{"n_layer": 8, "d_model": 384, "n_head": 2, "n_kv_head": 2, "head_dim": 128, "d_mlp": 1024, "vocab_size": 15379, "activation": "swiglu", "norm": "rmsnorm", "norm_place": "pre", "norm_eps": 1e-05, "positions": "rope", "rope_base": 10000.0, "rope_fraction": 1.0, "qk_norm": false, "attn_scale": 0.0884, "bias": "none", "tie_embeddings": true, "parallel_block": false, "init": "uniform", "init_std_qkv": 0.0191, "init_std_o": 0.00584, "init_std_up": 0.0191, "init_std_down": 0.00292, "optimizer": "adamw", "lr": 0.000956, "beta1": 0.9, "beta2": 0.99, "weight_decay": 0.11, "lr_head": 0.00456, "grad_clip": 0.5, "warmup_steps": 563, "schedule": "cos", "final_lr_fraction": 0.0, "batch_tokens": [32768, 65536, 98304], "seq_len": 1024, "doc_mask": true, "train_tokens": 418700000, "steps": 7157, "dataset": "wikipedia_en"}
MLP neurons of a small language model. Each row is named by its layer, matrix (gate and up: input weights) and neuron, and shows model dimensions 16-271. Each number is 500 + 50 x the weight over its row's rms, rounded and kept within 0 to 999. Numbers have three digits each. A neuron's up and down rows have the sign that makes its largest values positive.
After each neuron's rows, "fires on" lists the tokens most often at its 100 highest values on Wikipedia text that the model never trained on.

L5.gate902:477621438488531521520535509552563494486484585526457510508487460569433544412485476524557557593514483536454512454481420475544477525541476453464462476434512486506523570475410437414521478501466506434450454503625483445506566542424483461490564500513453498474624414503397524477398492548514434521561506566580541435484605429479477479560515469460427512493483634546459499471535426521507549481507503406501520534439570569497493492459531469727479529571541410459428451533461567522506526509516496580528523497568560453474490543492533554585523451532480499559565467478372476493563579461538542427405530515530520504474414431553495549393445530479524472395575528442496458512433405492448522493452444485466556468574491556389554431496510517514551558568489455539543445407555446551459535484376512
L5.up902:462462504532524532509481521473532563490571533571491520460489454601549419475556492433459528496535482487482548459425471455390576407504449437476430455484527583552446489566517457528576438464484539571478438503599498410458473500505483409459488493493428454551543506492508524490512483510513421545481473533489477493507534507444493477488481496525521510526481519531461450475439523434512448523545419500461523500541510471592404405513468446585445437474520510430443440410453514526543499558510463544537436595502529418472461474407509588520469515521532505466503416472461519540512543506424530462437439530529487462506583485560524539567501535408460482579561527471524412452310415560489490379476519620494411495500471566419555577458560461524509512508504483429531584491406466632564591411497546
fires on: " N", "M", "m", " F", " W"

L5.gate704:557539445524489666532483497594482491480507545595406508535521491451513533446450530502398623515478388555513526438482483524474455578443494399574538518440463484509533503509500539491604526540458431496559458476464466531590429568527578485507499537533579532513412578569425460495482476478528544483419492511450485511466556425538481496500475432521503409556494577507581303518436430572467457423499528499537472430556506392499440460517429417438534487512497515397476597439492478564413419501527445563484519505542483481513458531504569490515525474471513529484505505510459522623470530565506494542517502495488467582540474551466598462413530545438488500457467504545507475494511494526403511508557542511525420551453460445537456504489486501529585559533527520474489568456499489525514458559570496
L5.up704:483554508456487522509452506592539505466576391522420505503413559551526483412557523508516572562540348546464524522586538410476437539479437452526496493470540470521541516536463476549530497477499501490592485451527555539596505516533563441454573570446541554506523555556518521530562483442483503489549548532520563482474503454481491576489450500466498473563444530423479530510431393508517464472465481493412517409503553554533538419509544501451493445528455523499542633519529501471479396550534471483488462454565503511491436502499579470459558457524512592515499540536530480521493434596496513512551527544490452577551441580469430525431515605519544397484532480567472437457524443514432452476515516474451514517512457606423487529505511523454504531461581505529419515384446517469457537517571546
fires on: "r", " Br", " dr", " Fr", " Gr", " Dr"

L5.gate774:595625570500480613434598509499440497439580474550380448480452511433566501363453529542541466496528469498454441527504525479566477458559512545484527505471483451497491501544469522639527450486477461454502385512528471504431534581445502415455571518409534536401547483510530510454483439414479443573429499486507449535427559470513559471505506457396472421591417574561498490508605510472496603500447550558447496430575458552519485444531506464523456443580464426489472470643394555460568431583566443456581452428529498555451495473538449564547486470466493530605511487506509556484499514441522551470503475517456460486528527495468543553397430546468506483549622501558382527569532501548400484476505469489478484452586556458573578515559493546533586478471484475448386542571495530586471542464505496
L5.up774:550535441561530519566515439440453470455497490530546429543501568498455544507611536504565546526462472542456506483500482442526516504524510516490421560447508549540537381418510475486456541459468496532472469487483502455582482441582539490476610539540429474509490481566464515527513418478419607488447540528443497474434557546508499434510555546485534491560415481519441442566564569457520539584448439520463518541592401476506517455493591510479451518516444537532464395404512537570420364578489425483509506488521586519502530459451486424472560495555567471553455439507446560435459539621457541446414466490485505567443538493527491345580457525440428476443531535496481524505449516430548496456422486479406427467516512466517568422489484528565605471457441560528530474467474495519559476503518492
fires on: " (", " hold", " won", " |"

L5.gate693:536514602558539518561500510520546478493454409531389532550490599490525526437478564545544384444529479495420432600487483516557459488449460463516431575512445446462500545475538546496549506523559525493470519506460550388522439449488479430567509543507535526429481456461548474488385519605556365570528456411502429498514535466548608563528446474476430503472460503634457442527609526496551551515478604489538583503546501521519518521568537485519526521495434514388564468514505546484424459547437448476553516496430521526528537481495472573484404483481548476521553520518482532450524538453430460426527491461608468564463514479534559536429560472495526403464515532495440457463511528518481488524592502513499445468491529471520419429498504533442558568446443575527465470515477478488437555498392427
L5.up693:429539501482500452474420570482450490447518591454515448587529462454522495422553490595467567537464403466559471438642527446509524523534505610469495568457402423543423480450546540424399519475548485609475632415509543433483498575572540538410501462584481503473426536511549492552416523601551473477429500486481543508544440452462497550574440549526538572468512479480410527488421475519526461520401430503456506471503527588453527545471471588516517425476534504502563398491466438500498516490604437488427724483466514553446562465541544522458420486587502512441479519505569526485498507505531465425483451546545480566474499579485518414503575420607525526481546527507523470424543467528604465479447492460436513528477515487552474487462533547484479446462464438514500547417520460474473478464449551
fires on: " made", " then", " played", " him", "ed", " went"

L5.gate1011:425383618463532488539536474514515515488432565511590464499449493519450462502434540557572540503457571526460524532397407466457508512561500571496507491548438462502450481497503420595507394535408463518481489433475530505490518518517469504636439487504491469543503504499619451527491465532493470479509517434508551593410535532516548435476443510462608544554453595517541457477505533489460449458509510547563481538462589563542568448523466536516476573579475563569528499537457571477485521541519524525482503463452476542456541527468594518543483545496439500408550445491498565598524567494549502562484527496548553536452407630521515533491500394471503415541465479485592560528520466545543571589460466450569487398530428509519496543478504503479557403424468464576450477593432393543497569500595459
L5.up1011:475479527428498455404475488556520495547532447599443513435452486411490398496555477422454471527524534445519567466489453539585434481367467463512527382523474490459515513468445562487526480486477536472426456466487527464551559493508460436407517484419491522576482562543505473480428419537514525521497427515485468541489502484561468471532507616554359578499524580441535582463530435503403539524581539550461558496479530635421505479425503488492565526493550577469543518599508472532535484508562435568480446487488556439443480459443519563493479501537544579666424487453480461544441535586489508469528564504411490545454498471455569511480450492531466528571591519518436460496424420465539460430529552537507530546495485515465510525487513402533464538548464467514532504386476568601438534466558506
fires on: "C", " c", " K", " V", " inc", "G"

L5.gate391:508598404516554484475471470553500559486532423490448524433451506455497511506424537514478494469470563484407509435557533400553502538541444506542528469468435554315413478513536434502478546517519424513523398499566515495427456574562461526469534425581467444504505492534463549471381556528499477425527470498473523625441465499542515545588418563504510575596517516488467551428547480456580509518391392521481460501497546571508480544555574493495478604453516494463497557517505454519463497418466551566499505464480501506468425516577594403509493504560422503486458466447504504441472527583476482546553529579407513464502465473517492548449457566498420484508531512527399542358497570552534560492459539453485475487523479515476426460520542456646473504464584423523428502456520475474588566529548434
L5.up391:590482535555514472543518535472577478551479477540568549531467445442526533488553474533477565504526548492466536470551515497488567566550487557542581491440576501541498485421512542521550525547545476478416493506518502494455549479470520514431482446491486507448496585473499615527414497501502500495471518474451430565528486542485498583460455439537457465418523506507447526452543441552533529525498408437534535453540562457489504521481509509454478406567432479485536517374528514523420514443385385517427460521495597465642445547425459384648494532536442527499474487466539530503516482536514434536462498485513463462424475531416513476523488514462447479504503493504537503527559581529537443515532517489471569539475511440505509469460477489573531456497431545557579538453480613623544475531545524
fires on: " J", " M", " P", "p", "j"

L5.gate379:550465500549445456508583420549548506443459520513490572510497448449521520479438544513419409562534545561589550566429543483509421497637490493468505542498542498445566503446472498429497443557399418530437560530559494501551573606494483540488519498438473537427433602436436448487554403513457479447546498524482515434542420450495457563493589530459483514450448595406520488546477533505530478431579487556481560469472465466473451484493504542493469541534497470488479447553483478456529473440487449518469555459501491459636537451502595468543526518464409500492541492543469468532501502443505492553526560542545500428531367518544511488592575545555561505487407566457582535503557509665523498521533301489501540518528449407574542444599471453518535472480504490544507444490443502563484581491496514
L5.up379:508491461514581501422496456530497493451456582487428541495479445468534520505520597466574377619444521553563454637586510520487435533562521528559421488519467561417546485473474476426528449567409447548474514474526571530507546520504503532551519481449529527454497472507544468485462426400492540521483445569408575476596476452493500469510488506612445470406536597436507405470527506471455489431515500490525435423507522471492494515443491471430414516464529565530482615647418487454433467446450496608464450459417516396581484441510519525505494559445523475509523395488483454506418502550558479453462556468554567481466415509532498542493497556554525543566471512531522564391575520506496434448438276538506444594475474478545420487484522421523518517437494522552492448542473471548501450466566516
fires on: "el", "er", "ot", "est", "ez"

L5.gate1016:554438479535561442512575556476522508498527551467559553583499496539540460529479484476479471553407455538524553593483491517511390487485549503451561610511468540499523508483496329525590523517505557552516550541529518460480516531554549478510580597554516521479522570498571482510462429543541548465492415478483574450416491517600472472429459524580524547503453510549531489541489516525439532552495500483579463460465569420483466563456542475520513522436482550591401466459591472489419493480520533516531547521508488471442430451483537433582486536444565495520484552511485490494444486465493519356507513594384424560417438643522497521464495542525594464616504491431478598614460458486468500516481433544483501510514399510497465548490477471581563484511444523440496520529463571470424559549546497
L5.up1016:544513547468425497503384440523398582558517533466437519489430477421489474480525535521543576522419556461432455454506499436436455546578551595480472496555498559522517467477574575539507445442484545537535477529446426627489519527594502570467411479463516535503518512502466553507512539450507439501539520482504519501475481542615566555527343387443510568479510484579506552406437434505469530448488457524436454402491453552403513514408585479612465434557565444504484533549489443487497390472530620485527392493452591465523555547469560493476553478542494461432551498517517424448518570505572545487452518490437599447505521588515519458546583481465520564520467429565589530559506492540504533580423517412538532526463415545464470526536537511497429431517447472502466506501568487568543466427574452
fires on: " r", " t", "ac", " f", " Apps"